MLP neurons of a small language model. Each row is named by its layer, matrix (gate and up: input weights; down: output weights) and neuron, and shows model dimensions 128-255. Each number is 200 + 20 x the weight over its row's rms, rounded and kept within 0 to 999. A neuron's up and down rows have the sign that makes its largest values positive.
Before each neuron's rows, "fires after" lists the tokens most often just before its 100 highest values on Wikipedia text that the model never trained on.

fires after: "3", ":", "; | ", "\n", " | "
L8.gate845,214,232,232,212,213,211,159,173,241,229,171,217,199,194,190,161,212,180,163,198,195,173,166,207,185,158,188,222,203,180,166,187,223,190,210,205,187,180,222,159,146,177,180,196,268,200,156,141,202,175,210,181,207,183,201,210,219,189,172,190,209,181,209,207,238,176,204,203,198,204,194,179,183,196,207,163,206,201,181,229,215,200,218,224,190,202,201,216,203,213,196,206,210,183,194,205,181,237,193,214,178,178,207,175,233,189,173,200,164,236,187,176,192,196,223,217,143,207,197,223,202,182,207,193,191,205,210,212
L8.up845,186,214,225,215,213,231,202,173,216,193,174,183,203,217,175,200,179,216,238,221,208,214,207,191,207,219,226,239,195,210,191,192,204,194,157,168,181,201,167,221,209,197,167,164,191,219,189,203,227,179,202,187,193,174,232,159,201,213,191,189,173,196,199,233,214,206,208,198,195,205,200,212,207,215,221,190,223,183,234,208,202,202,184,210,239,179,211,167,195,182,203,188,177,199,205,214,199,172,214,197,196,195,158,205,196,165,206,183,212,205,174,203,224,201,224,243,211,196,221,177,183,196,188,215,226,181,215,205
L8.down845,201,180,174,210,183,213,165,184,233,207,203,185,224,197,216,231,190,220,196,195,231,221,209,156,233,221,222,205,182,214,210,202,220,156,202,205,164,193,172,182,221,210,195,176,209,229,194,196,202,182,250,215,191,207,186,150,211,207,195,197,201,192,240,179,173,200,204,213,204,195,201,215,198,166,176,216,173,174,189,216,219,198,249,193,182,208,194,234,190,236,257,174,206,200,197,200,223,128,158,185,163,205,213,193,183,176,195,197,234,210,218,212,195,182,195,191,223,184,207,175,197,212,202,168,196,233,199,225

fires after: "\n", "- ", "2"
L8.gate695,167,230,199,196,212,206,213,195,219,187,219,222,183,187,228,216,181,239,197,186,227,192,196,204,191,201,232,214,199,218,210,199,233,218,216,203,208,188,195,168,204,200,222,187,191,213,195,146,237,213,209,205,217,206,153,177,180,190,171,218,210,203,196,209,194,216,215,198,223,214,215,193,157,173,184,194,217,188,217,179,228,220,211,213,236,222,227,140,185,157,192,246,180,197,223,194,225,183,219,231,207,195,218,215,187,202,218,174,205,223,176,255,204,185,221,168,196,214,177,195,182,227,231,179,253,217,210,172
L8.up695,178,222,158,172,178,205,215,221,143,210,216,180,205,221,186,202,237,218,216,204,219,210,246,163,151,228,217,203,215,185,169,181,176,183,195,219,209,207,187,198,190,226,211,190,218,214,219,178,188,204,233,184,231,203,219,207,215,197,191,172,210,229,228,176,205,191,202,196,204,211,194,189,191,191,198,215,217,228,211,174,225,186,198,199,196,203,195,187,192,196,174,219,158,245,209,194,205,200,209,221,189,173,233,175,178,234,201,238,212,197,195,180,205,217,180,195,221,196,178,206,190,216,215,207,254,224,210,211
L8.down695,212,212,194,191,192,175,216,200,171,205,217,184,176,177,188,211,242,215,188,219,191,186,185,213,229,168,201,189,199,177,187,206,207,174,236,204,197,218,212,200,198,202,218,203,249,214,213,190,188,221,202,206,209,200,216,233,203,190,183,173,188,214,247,235,192,194,183,187,186,176,188,208,229,199,194,200,200,178,219,209,217,187,171,202,189,214,198,184,223,196,187,183,187,238,204,216,219,208,209,230,178,177,206,185,204,208,197,218,219,212,192,229,234,207,178,180,199,197,197,182,173,178,235,194,197,209,181,218

fires after: "\n", "\n\n", "ito", " episode"
L3.gate673,193,178,177,199,226,210,167,188,222,205,219,190,216,200,172,241,170,204,180,208,190,171,255,168,212,162,198,231,176,188,198,182,227,174,190,220,210,189,188,197,225,204,225,169,189,208,204,224,218,190,201,207,172,164,226,195,184,196,181,207,237,197,211,187,209,196,194,196,217,198,229,181,196,208,229,171,197,216,215,198,250,201,158,194,206,182,158,201,237,223,225,181,191,194,175,211,205,212,168,197,242,155,213,207,211,196,188,187,187,180,217,224,184,189,141,184,236,183,219,192,200,154,196,213,221,199,187,186
L3.up673,191,190,180,216,184,179,166,198,212,210,186,217,177,225,185,207,191,208,188,231,195,163,195,160,212,214,175,206,189,205,216,193,219,209,166,202,191,180,170,172,208,205,228,181,163,193,173,193,195,192,193,228,204,190,230,168,171,229,186,186,185,174,201,191,199,177,187,193,234,221,176,196,181,220,209,196,176,221,174,214,177,210,213,206,198,213,185,169,213,179,213,167,179,193,202,214,206,201,193,203,216,188,198,175,192,210,182,196,202,190,214,189,207,203,203,200,232,215,193,189,203,159,193,228,220,209,197,191
L3.down673,211,169,212,185,195,201,200,194,196,175,175,195,241,191,196,231,184,225,190,233,198,181,247,182,186,195,216,201,192,217,193,180,212,183,210,207,193,220,210,190,208,179,215,224,175,202,203,169,177,220,221,195,179,193,204,196,213,153,194,190,185,222,217,187,156,232,220,185,206,189,239,236,202,199,236,204,227,202,208,183,194,205,198,175,169,206,170,200,220,225,213,214,184,197,184,189,198,173,182,205,198,194,205,210,193,212,224,206,185,193,216,184,176,215,205,175,241,212,227,177,226,186,217,182,198,207,188,215

fires after: "- ", "| "
L3.gate679,202,185,162,207,193,190,182,211,162,236,235,180,206,197,226,219,182,190,202,191,230,233,193,187,199,230,257,189,187,193,213,200,175,194,197,184,185,189,220,188,195,189,206,197,250,224,216,181,180,201,200,214,216,197,182,182,193,204,188,202,210,213,226,204,199,219,204,215,194,215,182,187,206,191,199,206,191,208,161,190,197,216,201,205,199,167,227,171,206,202,167,189,194,223,200,222,215,190,187,198,214,181,186,195,221,202,180,203,229,197,205,171,212,222,199,229,190,198,218,206,193,222,236,185,211,226,191,192
L3.up679,214,156,196,187,197,200,234,179,183,209,223,185,188,182,222,217,186,217,214,213,183,201,228,193,207,190,195,194,187,202,169,241,194,178,206,219,210,190,225,204,196,179,221,204,237,217,193,189,192,173,199,178,199,206,219,206,175,200,186,195,201,214,187,204,225,212,235,171,174,200,221,211,153,184,175,207,200,192,214,204,197,195,183,192,179,177,218,193,232,193,196,217,224,194,194,204,238,199,202,218,192,221,215,179,182,191,183,203,195,203,185,228,222,198,199,203,203,184,174,174,208,185,149,208,221,206,192,207
L3.down679,206,214,199,194,217,202,187,203,182,219,215,238,164,200,172,217,238,192,202,200,199,182,195,216,202,196,254,222,171,197,189,208,185,190,192,235,184,205,171,199,194,229,205,208,202,209,202,196,202,182,206,243,223,190,201,190,174,194,170,195,210,224,215,208,211,179,196,181,197,219,211,224,179,188,208,179,197,196,200,182,216,215,205,186,238,186,211,229,216,215,170,170,206,196,188,243,190,212,213,210,217,238,195,187,204,218,232,245,202,186,205,234,236,220,204,207,189,192,203,200,173,202,217,179,210,225,179,195

fires after: "\n\n", ")", "."
L3.gate481,165,201,211,178,208,224,219,199,203,179,202,188,158,195,192,235,188,226,204,211,211,203,198,199,202,201,212,222,208,216,205,227,211,190,183,178,231,200,200,214,185,242,235,210,223,224,224,192,204,215,201,205,213,237,210,221,203,224,233,199,223,165,225,211,190,178,212,182,210,234,186,207,188,188,226,193,215,186,195,210,243,188,197,202,209,178,215,210,211,171,208,196,203,171,216,202,239,200,213,192,197,215,221,212,221,213,208,181,207,157,223,177,229,206,225,193,223,140,205,211,215,195,166,211,233,195,241,188
L3.up481,213,202,209,187,202,217,216,181,210,175,178,195,175,190,198,210,179,191,187,204,193,205,190,229,220,212,166,172,180,201,194,208,223,212,184,181,196,189,230,167,187,201,237,230,223,219,196,174,213,189,199,190,205,213,215,208,204,211,204,178,191,216,205,229,182,196,209,192,210,189,200,218,241,197,225,197,184,215,222,186,191,209,188,225,195,210,218,183,155,212,217,182,222,215,164,175,229,231,194,176,199,187,205,234,180,226,203,217,211,194,237,219,175,207,214,186,190,179,185,227,180,209,174,221,233,206,183,217
L3.down481,253,194,184,200,197,197,193,190,193,195,218,161,209,185,214,238,243,184,251,173,172,225,215,195,191,224,229,177,200,196,163,208,226,188,188,188,212,219,219,219,175,209,184,208,231,171,206,183,205,197,203,193,205,203,175,219,194,213,203,219,189,209,202,190,202,200,204,232,172,197,157,247,200,204,201,183,200,209,205,239,181,228,211,217,259,169,199,170,184,190,192,211,202,219,236,230,205,206,198,213,222,189,177,193,205,182,210,190,177,190,199,177,191,216,246,200,196,199,184,171,243,199,198,198,175,194,198,174

fires after: " on ", " | ", "On ", "- ", " On "
L8.gate301,190,219,192,218,181,204,221,171,222,233,241,174,218,181,232,222,242,202,175,186,148,204,172,162,207,220,191,223,219,179,235,172,200,188,192,208,233,202,196,162,223,206,219,212,212,158,199,187,212,160,183,214,259,179,156,249,228,182,231,186,197,211,194,194,218,207,202,222,199,204,194,167,197,218,197,215,196,153,195,185,200,215,216,175,171,199,214,206,210,231,200,192,166,172,207,216,203,237,216,197,215,145,222,191,212,220,172,174,227,200,199,173,204,245,203,177,202,193,148,225,216,206,188,202,220,196,204,214
L8.up301,172,203,162,225,219,140,189,224,195,220,237,199,193,187,217,200,227,240,157,193,232,188,185,230,193,223,205,189,229,200,185,180,182,225,185,187,227,210,258,188,216,188,169,251,225,204,191,209,175,184,192,193,226,197,179,203,229,208,204,208,209,199,176,199,217,180,213,208,211,202,186,180,203,199,191,201,171,161,218,204,221,215,213,202,190,169,190,199,213,224,205,203,173,184,211,224,231,199,201,181,244,205,185,230,188,237,207,192,193,239,236,216,204,198,195,176,209,183,218,204,202,215,222,192,204,206,208,199
L8.down301,152,194,190,186,213,186,235,201,201,208,245,227,223,194,168,193,206,208,234,215,202,224,160,187,204,197,248,208,204,203,211,203,185,242,172,189,245,181,207,145,176,211,219,207,186,172,197,237,193,218,201,193,207,208,189,182,184,212,173,207,186,184,205,195,187,198,203,223,191,207,194,152,195,198,176,195,194,189,202,197,224,200,207,186,177,211,223,214,235,222,213,198,198,221,176,169,208,210,199,208,209,215,165,178,201,215,195,175,205,199,193,208,182,202,183,189,194,182,196,180,223,201,224,239,193,194,215,214

fires after: " ", "| ", " the ", " (", " | ", "- "
L8.gate991,199,192,195,238,206,202,187,182,205,198,181,224,206,223,208,208,206,195,202,212,211,202,172,187,225,187,162,184,227,217,249,193,176,223,202,231,193,208,235,160,195,191,182,235,188,170,183,198,193,176,207,224,189,215,190,198,187,185,207,179,201,206,212,209,226,224,213,212,201,143,168,166,217,212,221,182,211,201,234,178,182,203,196,197,219,181,161,200,212,205,217,189,173,222,222,213,191,168,233,208,215,190,214,203,210,217,176,185,226,177,169,191,188,202,164,210,160,213,182,196,191,201,203,221,193,200,217,174
L8.up991,219,197,206,172,185,190,207,214,218,221,210,200,205,218,180,217,192,177,194,173,239,185,186,185,195,185,184,197,203,200,199,236,188,196,192,140,183,175,227,174,207,199,204,206,213,209,206,191,165,170,154,206,213,209,216,197,204,191,205,168,208,211,183,185,181,191,210,222,204,204,168,219,180,228,186,192,210,207,177,200,214,193,170,194,191,205,178,208,174,216,219,194,195,183,210,175,225,210,186,199,219,217,219,174,174,174,235,183,164,219,196,195,177,173,216,207,220,204,225,195,191,231,199,214,228,212,172,211
L8.down991,179,184,218,211,180,179,229,197,194,242,208,253,179,208,186,196,190,210,197,164,202,198,201,171,216,192,212,223,181,186,215,191,187,228,184,166,178,197,219,165,227,200,232,198,185,201,184,214,191,188,195,210,199,175,210,191,179,179,178,169,205,200,211,223,195,174,184,232,204,172,198,112,213,201,191,199,241,185,235,191,174,214,178,225,194,208,160,203,219,199,222,210,199,246,219,184,224,211,187,214,226,206,205,204,203,228,175,159,166,205,212,226,183,208,224,203,185,237,224,206,191,196,187,187,213,216,214,189

fires after: ".", ":"
L2.gate1161,202,193,180,225,188,189,222,209,196,146,182,232,202,201,200,225,192,203,203,205,166,182,202,168,186,186,208,194,200,207,177,200,198,222,186,183,205,203,218,211,195,196,174,209,176,197,193,188,237,213,224,196,231,229,196,226,197,185,180,196,197,203,208,211,201,199,214,184,186,211,242,203,187,192,170,192,164,196,264,173,192,207,210,196,246,184,205,202,202,173,186,181,212,181,203,196,200,235,196,204,163,180,210,179,189,226,202,186,161,210,181,202,208,204,214,170,199,172,204,191,179,210,219,208,206,172,187,179
L2.up1161,182,202,217,212,199,191,204,215,199,228,200,215,201,180,198,246,196,173,208,188,181,201,206,225,222,146,194,200,216,220,216,226,196,197,168,179,193,229,201,174,206,187,171,203,178,192,209,203,203,183,209,171,217,174,180,195,204,217,209,234,203,191,218,207,207,194,232,243,219,214,204,200,200,217,199,207,196,204,200,197,175,212,224,160,196,211,217,204,196,204,190,216,196,191,191,191,202,203,226,226,205,222,194,175,188,191,195,177,203,188,219,184,197,233,181,155,188,167,187,224,204,212,177,201,197,183,174,173
L2.down1161,197,184,205,219,200,187,156,183,176,234,185,195,195,202,195,200,213,194,232,198,145,153,222,182,226,200,181,165,204,195,207,176,183,177,214,206,180,222,216,223,236,214,201,201,195,206,224,176,224,225,174,158,184,175,172,213,213,237,187,231,231,219,177,172,232,218,206,197,200,208,176,194,211,189,187,212,165,187,225,199,200,229,200,174,220,162,177,222,228,210,176,219,213,158,215,214,233,186,189,177,197,154,212,178,194,198,209,203,198,189,232,214,224,202,232,222,181,198,187,189,202,201,207,183,195,196,164,214

fires after: "\n\n", " | — |  |"
L2.gate494,202,222,217,175,226,187,170,203,204,159,191,203,188,202,146,193,229,186,219,206,200,169,177,210,230,217,197,155,238,242,182,175,214,211,157,217,185,199,227,189,187,209,189,191,165,215,199,219,221,219,211,192,208,204,203,194,208,257,216,196,206,203,225,202,218,171,187,237,188,234,221,218,185,197,217,204,228,208,198,198,214,229,188,239,192,209,204,205,174,201,180,209,200,216,171,183,190,188,225,201,190,212,223,209,192,206,162,211,205,207,197,203,185,213,211,201,202,199,241,198,201,241,165,174,215,201,216,224
L2.up494,229,205,208,215,208,206,163,172,197,157,221,208,199,198,176,164,195,181,176,187,182,186,192,207,224,167,202,217,207,203,247,185,222,218,136,189,183,229,175,156,208,178,215,201,206,220,201,221,214,200,217,213,190,196,200,172,198,224,226,205,176,198,230,188,199,184,217,253,216,186,197,193,202,191,177,196,189,202,226,198,220,196,203,217,156,196,197,211,208,166,225,209,220,224,200,215,195,237,238,195,196,225,205,229,203,193,171,221,210,220,232,194,248,210,201,162,221,158,222,151,212,219,150,192,211,182,200,180
L2.down494,238,184,205,216,201,174,194,198,189,166,192,178,193,177,220,207,193,202,195,226,201,178,192,277,216,220,210,151,215,203,179,198,216,166,168,202,226,235,216,187,187,243,196,199,228,234,196,197,211,199,165,155,185,201,222,184,197,201,209,193,197,229,230,207,174,167,214,244,217,235,196,210,181,220,209,195,236,215,221,220,216,189,236,198,209,186,204,187,219,221,197,172,212,188,210,212,167,206,209,209,216,214,208,206,200,185,188,192,185,216,211,179,190,221,180,199,204,218,187,178,188,186,183,229,168,207,240,215

fires after: "\n", "–", " |", "| ", "987", " "
L10.gate1300,164,209,206,212,196,192,174,206,196,207,187,202,191,195,182,230,202,216,211,199,222,177,166,182,215,190,223,186,236,225,174,201,208,190,205,159,155,212,214,229,181,216,216,220,196,204,166,165,207,158,232,157,181,216,179,212,188,179,214,196,165,193,172,188,230,216,172,204,196,201,228,216,195,228,218,197,218,202,165,209,193,228,211,230,226,165,195,227,180,172,175,219,184,190,212,225,164,225,175,226,217,224,197,192,201,174,211,215,188,225,196,217,213,162,218,177,245,253,202,206,215,184,203,180,209,198,215,202
L10.up1300,212,220,195,178,207,210,201,178,196,245,194,186,172,178,218,252,204,188,230,205,240,167,182,196,244,211,178,205,221,196,188,219,171,213,234,199,224,228,227,199,192,198,199,216,211,210,202,225,221,195,167,206,200,191,183,246,193,187,225,219,166,186,202,214,188,193,215,197,171,196,181,179,160,233,188,206,207,204,201,201,181,195,202,236,218,219,172,184,211,228,166,179,216,199,169,197,238,207,194,194,196,186,208,181,185,186,223,180,188,171,171,219,194,198,206,199,174,208,204,190,192,187,187,190,201,230,189,190
L10.down1300,203,169,191,194,215,184,185,202,201,193,216,207,169,210,220,223,186,180,174,203,187,184,215,198,222,204,224,215,184,191,181,189,198,174,194,164,210,189,204,222,197,193,197,216,196,198,190,182,224,204,206,243,205,160,220,198,218,219,203,194,210,214,195,216,212,221,220,204,159,201,220,228,191,198,190,201,179,245,215,180,229,206,187,178,197,218,176,190,228,212,200,214,197,197,188,228,212,211,203,205,276,213,168,152,205,222,208,202,188,219,134,197,199,209,185,211,187,199,237,194,173,188,188,215,184,201,176,193

fires after: "2", "| ", "\n", "1"
L10.gate128,228,206,204,201,186,187,176,192,185,218,210,226,236,198,210,225,192,190,185,194,197,200,214,204,190,212,191,219,193,199,207,215,205,215,237,177,185,172,174,183,192,181,192,208,209,213,180,183,194,222,238,207,209,214,198,192,197,205,185,198,216,209,164,194,186,212,212,223,182,213,193,183,159,158,211,182,163,212,192,169,210,198,182,227,215,224,196,209,243,203,202,200,191,221,216,207,246,232,199,185,200,162,183,230,182,248,176,213,206,172,182,193,208,201,245,220,194,227,206,244,235,201,195,195,216,199,188,168
L10.up128,199,218,222,202,240,231,189,193,204,204,211,190,227,209,203,206,183,183,200,172,229,216,196,218,209,207,185,178,165,210,181,227,192,196,199,225,193,177,206,218,179,183,195,199,177,180,216,206,223,185,220,202,167,212,188,206,202,201,152,197,194,200,174,209,219,215,204,190,220,192,182,226,175,183,180,176,186,195,198,187,171,196,200,167,213,186,205,216,195,198,191,211,229,166,234,196,201,212,176,212,179,213,166,253,209,214,167,174,227,181,225,244,197,212,232,196,188,205,241,223,184,183,216,194,240,186,197,182
L10.down128,196,225,217,223,220,226,232,190,219,184,202,192,219,176,207,196,214,196,228,180,236,172,212,199,182,211,224,208,207,205,214,205,189,170,186,235,207,189,216,209,205,184,174,234,211,198,187,193,209,186,213,188,247,161,223,202,193,165,198,199,201,187,190,170,212,211,234,187,215,215,221,162,194,177,214,181,172,193,179,183,205,195,195,220,211,213,227,159,197,203,186,195,189,205,156,190,222,219,215,183,191,221,230,152,238,173,208,218,197,200,192,184,215,203,137,202,222,197,213,202,209,218,202,195,214,163,181,224

fires after: ".", ":", "′", "45", "-", "m"
L2.gate753,196,227,172,187,192,186,141,171,202,199,195,224,207,174,174,193,199,192,175,201,177,178,181,210,207,223,256,187,207,206,182,233,219,187,165,207,229,235,184,183,207,178,186,178,195,229,200,219,184,189,165,189,179,218,216,175,169,225,153,215,192,217,188,196,191,236,147,177,192,228,195,193,186,200,197,215,216,227,208,226,207,226,193,210,230,193,219,234,202,198,201,205,199,212,188,230,198,203,190,242,176,181,206,212,206,222,191,189,246,217,224,210,192,219,197,185,196,207,191,195,196,220,192,187,209,200,221,208
L2.up753,178,182,206,199,217,183,170,201,227,211,196,190,204,214,195,186,186,202,238,210,191,190,234,189,191,208,188,203,202,196,191,227,197,189,206,220,212,218,229,200,225,163,213,224,199,226,209,201,206,204,198,199,243,221,178,229,220,208,203,204,177,219,209,207,207,235,234,189,188,201,208,200,198,191,210,187,188,204,185,210,179,210,178,161,190,155,195,213,202,189,180,212,176,230,195,189,207,203,185,197,202,148,189,169,200,224,200,189,218,216,178,218,190,225,183,182,197,211,212,221,179,227,213,197,200,176,217,179
L2.down753,199,209,191,219,183,211,193,199,218,193,197,218,197,195,212,222,174,212,206,216,184,194,173,210,212,192,188,187,192,205,205,199,219,176,234,196,148,182,192,179,213,203,197,193,199,242,234,191,170,201,225,205,210,215,226,223,205,199,177,201,239,184,183,194,195,187,181,198,214,234,209,215,222,188,171,206,174,206,177,211,178,204,204,205,223,182,198,178,197,200,181,228,201,188,219,227,213,174,208,181,194,199,185,187,154,200,206,197,188,201,227,195,219,202,218,209,207,196,198,231,159,150,198,212,200,225,232,205

fires after: "\n\n", ".", "\n", ").", "s."
L2.gate658,218,176,181,181,232,209,224,233,202,233,229,199,229,183,200,234,205,208,180,170,195,199,221,213,188,182,227,192,226,197,208,238,182,194,207,223,219,209,180,185,176,215,189,169,190,213,210,191,181,243,234,227,185,176,211,239,219,208,219,198,175,209,197,175,157,200,202,200,201,195,236,201,204,187,210,218,199,169,180,210,197,138,209,206,199,180,218,193,179,196,211,187,224,173,249,233,218,173,200,201,175,187,204,181,176,220,196,186,188,212,211,210,246,190,216,237,212,209,188,200,212,217,202,192,166,209,222,212
L2.up658,224,164,192,164,227,202,165,229,194,233,226,199,227,167,175,190,220,215,164,225,229,196,215,192,167,206,237,177,193,171,219,212,214,209,194,195,184,171,190,176,191,199,225,197,183,192,186,212,174,240,210,218,212,227,193,204,205,231,259,214,176,175,227,240,167,200,214,201,218,225,201,178,240,214,197,224,210,196,204,207,206,202,174,165,186,202,195,189,186,223,181,191,176,211,207,202,204,217,208,217,209,155,192,259,212,188,158,212,196,200,219,203,249,160,190,188,214,216,201,202,178,202,220,202,201,206,180,217
L2.down658,204,212,208,176,208,221,232,226,217,178,130,192,163,221,181,199,202,182,206,157,208,197,219,193,188,184,184,222,178,201,215,199,207,203,229,169,188,193,212,224,197,179,184,183,180,172,221,152,182,194,216,179,200,241,221,172,239,175,218,201,216,211,207,202,186,179,217,197,215,195,219,209,199,212,163,201,210,161,174,200,236,195,178,210,212,190,206,214,188,182,162,197,223,211,216,191,203,181,225,210,162,259,229,212,215,260,184,201,185,215,217,168,216,234,220,210,214,181,173,208,234,182,165,227,191,200,203,196

fires after: "| ", "\n", "- ", "\n\n"
L3.gate628,197,179,223,192,202,217,200,185,183,201,204,203,188,194,191,208,205,177,221,173,169,177,176,204,204,185,213,189,182,177,199,200,208,200,248,181,228,178,226,216,197,233,200,207,239,251,180,174,179,222,140,176,199,209,229,200,204,177,215,197,199,201,223,182,190,241,220,217,196,185,193,188,183,217,207,161,191,196,198,190,193,220,188,242,221,181,207,215,219,162,226,195,174,235,228,176,168,194,167,183,214,210,169,218,191,193,248,199,189,184,201,183,209,183,154,162,203,207,138,224,221,192,211,213,205,212,178,212
L3.up628,162,201,205,211,210,181,187,181,183,150,201,203,180,189,189,196,215,176,236,185,197,190,208,209,196,185,206,224,215,194,206,202,179,203,210,159,231,183,215,203,188,238,221,200,228,234,210,186,183,182,168,171,188,185,211,169,200,170,178,220,188,201,197,197,209,238,197,221,216,198,196,187,192,187,195,166,199,180,209,185,165,226,217,214,198,191,184,198,203,208,197,171,187,233,226,202,182,193,192,207,163,211,214,224,207,208,187,200,176,189,188,168,221,223,207,191,190,226,148,208,246,187,197,225,180,188,188,200
L3.down628,227,197,178,215,197,195,198,180,144,162,216,191,169,183,210,221,219,191,196,203,197,196,196,178,194,208,231,220,180,219,211,211,186,188,192,167,204,213,205,200,171,257,219,203,231,205,210,183,169,189,203,166,138,209,200,183,200,185,188,213,202,232,223,230,175,191,224,229,189,220,176,239,170,195,195,182,228,211,209,196,184,200,216,220,194,217,230,206,201,187,189,191,227,185,210,179,186,188,213,226,212,223,219,192,225,200,232,214,134,184,223,202,172,214,195,187,184,240,163,200,227,215,216,227,200,170,224,218

fires after: ":", ";", ","
L2.gate845,221,205,209,184,191,235,205,187,204,194,184,167,222,219,186,186,230,183,168,186,232,184,211,160,227,210,210,177,198,194,271,191,189,178,195,221,199,236,200,181,181,208,205,165,209,196,208,194,180,166,219,205,194,198,216,174,191,184,236,193,197,227,245,168,193,191,228,220,179,197,205,207,192,214,191,169,195,176,225,168,191,183,195,207,193,237,216,216,201,211,243,172,214,224,168,249,223,240,194,189,225,196,191,183,174,186,194,167,224,195,196,191,184,203,202,200,204,177,223,234,203,219,207,183,204,209,207,189
L2.up845,221,193,163,191,189,207,209,197,222,155,183,201,216,197,210,227,232,196,179,226,215,164,175,203,230,204,191,221,215,206,199,206,225,199,200,225,181,217,221,191,200,207,219,173,191,198,225,195,188,200,223,201,151,205,160,196,172,179,205,201,203,177,199,202,199,219,207,187,203,191,218,207,216,211,176,203,182,194,206,193,231,184,178,218,217,192,190,190,199,162,214,215,215,213,223,220,190,207,185,219,187,180,210,214,205,199,204,207,208,195,222,185,229,185,174,190,256,182,183,220,248,167,171,147,169,183,181,209
L2.down845,198,222,190,228,175,188,221,198,180,229,193,196,185,198,191,203,211,215,202,204,184,222,228,210,204,212,217,212,201,159,181,231,200,205,219,223,208,202,194,209,232,206,190,187,189,217,174,187,246,200,206,233,185,187,206,224,206,192,211,254,175,214,213,210,209,219,227,219,215,216,212,182,165,242,197,218,213,230,180,181,193,186,183,149,174,201,201,198,199,186,170,155,180,235,226,176,196,205,183,202,200,170,185,210,218,191,211,219,212,199,170,192,228,237,197,212,196,198,234,206,254,196,189,205,228,182,164,229

fires after: "\n"
L10.gate459,203,195,218,229,170,188,212,183,244,205,211,160,210,214,214,217,184,158,230,215,189,189,199,191,211,187,198,197,160,232,183,218,174,181,197,202,198,195,178,170,181,198,188,218,202,214,189,194,214,197,217,209,211,199,209,179,223,193,202,216,207,219,192,205,209,190,200,211,198,178,194,203,198,203,195,199,239,192,219,228,206,202,211,222,196,191,190,217,188,204,214,212,192,209,196,193,176,177,193,239,174,194,199,202,196,180,214,248,177,198,211,192,179,202,165,205,241,239,259,209,180,210,205,218,216,193,171,197
L10.up459,199,234,195,217,217,206,196,230,223,219,194,169,220,156,191,218,193,185,177,187,185,210,181,180,188,191,193,203,166,190,212,199,176,169,166,194,209,208,223,197,187,174,177,194,164,197,174,217,216,225,220,238,211,193,216,219,196,159,201,201,186,190,172,194,179,189,205,203,231,205,201,219,201,176,196,185,189,199,180,199,216,157,205,211,209,215,196,197,203,202,199,204,171,214,187,216,177,223,208,194,218,210,160,220,210,197,196,223,209,209,195,206,182,243,230,205,194,211,227,217,206,216,202,172,211,193,248,210
L10.down459,203,185,196,192,214,202,196,184,195,197,163,196,207,188,215,214,196,236,203,188,198,177,213,189,208,205,206,224,167,211,198,228,242,192,214,209,189,202,194,178,200,185,188,200,207,223,228,183,176,204,200,172,190,213,193,194,207,210,189,196,177,204,194,233,219,194,229,192,178,185,200,189,261,188,220,220,201,217,206,247,191,231,220,223,187,186,183,221,216,212,250,200,167,224,212,191,196,188,221,212,254,191,214,229,198,189,200,183,221,170,226,210,209,186,182,195,225,215,210,173,212,212,210,212,197,188,213,186

fires after: "\n\n", ",", "==See also=="
L2.gate230,200,172,195,237,214,247,172,188,206,198,204,206,209,178,201,207,244,217,128,172,163,188,185,215,167,216,195,192,200,186,218,189,216,165,230,207,193,182,201,197,171,202,186,148,186,209,224,189,227,187,233,198,178,198,204,210,240,207,228,187,170,215,215,195,197,198,186,215,216,221,209,170,195,196,222,189,217,167,205,222,186,189,161,185,229,186,208,210,192,187,210,204,214,229,163,214,191,203,207,215,174,188,188,199,218,193,235,174,228,183,185,218,166,195,203,207,167,229,200,188,195,207,181,198,205,185,194,180
L2.up230,214,221,150,168,186,201,200,200,186,192,189,193,235,210,213,164,217,198,202,187,207,218,196,230,187,142,237,187,210,171,235,205,184,220,198,214,167,177,200,212,205,189,198,230,164,210,218,210,240,203,220,191,215,219,224,212,164,182,173,216,197,224,209,178,174,205,194,232,194,199,184,221,183,230,253,193,208,222,182,215,222,199,213,175,192,206,232,162,222,200,232,176,191,215,180,200,178,198,197,230,196,224,215,213,208,160,182,222,179,201,202,195,185,237,187,228,191,206,211,189,226,234,182,194,188,191,228,212
L2.down230,224,171,206,199,221,198,181,202,176,177,209,196,190,198,206,227,218,192,231,206,207,198,210,194,173,213,216,181,198,213,200,214,226,175,224,199,211,220,162,216,185,176,190,210,168,169,194,194,204,200,173,191,188,226,177,200,167,155,194,241,176,220,187,221,169,176,191,190,188,176,210,204,179,217,198,234,214,212,195,172,220,183,229,220,170,226,216,187,192,183,211,157,229,204,206,197,142,186,177,207,178,208,194,169,228,189,190,211,194,235,164,160,201,238,214,193,174,213,226,224,221,199,188,208,229,172,207,232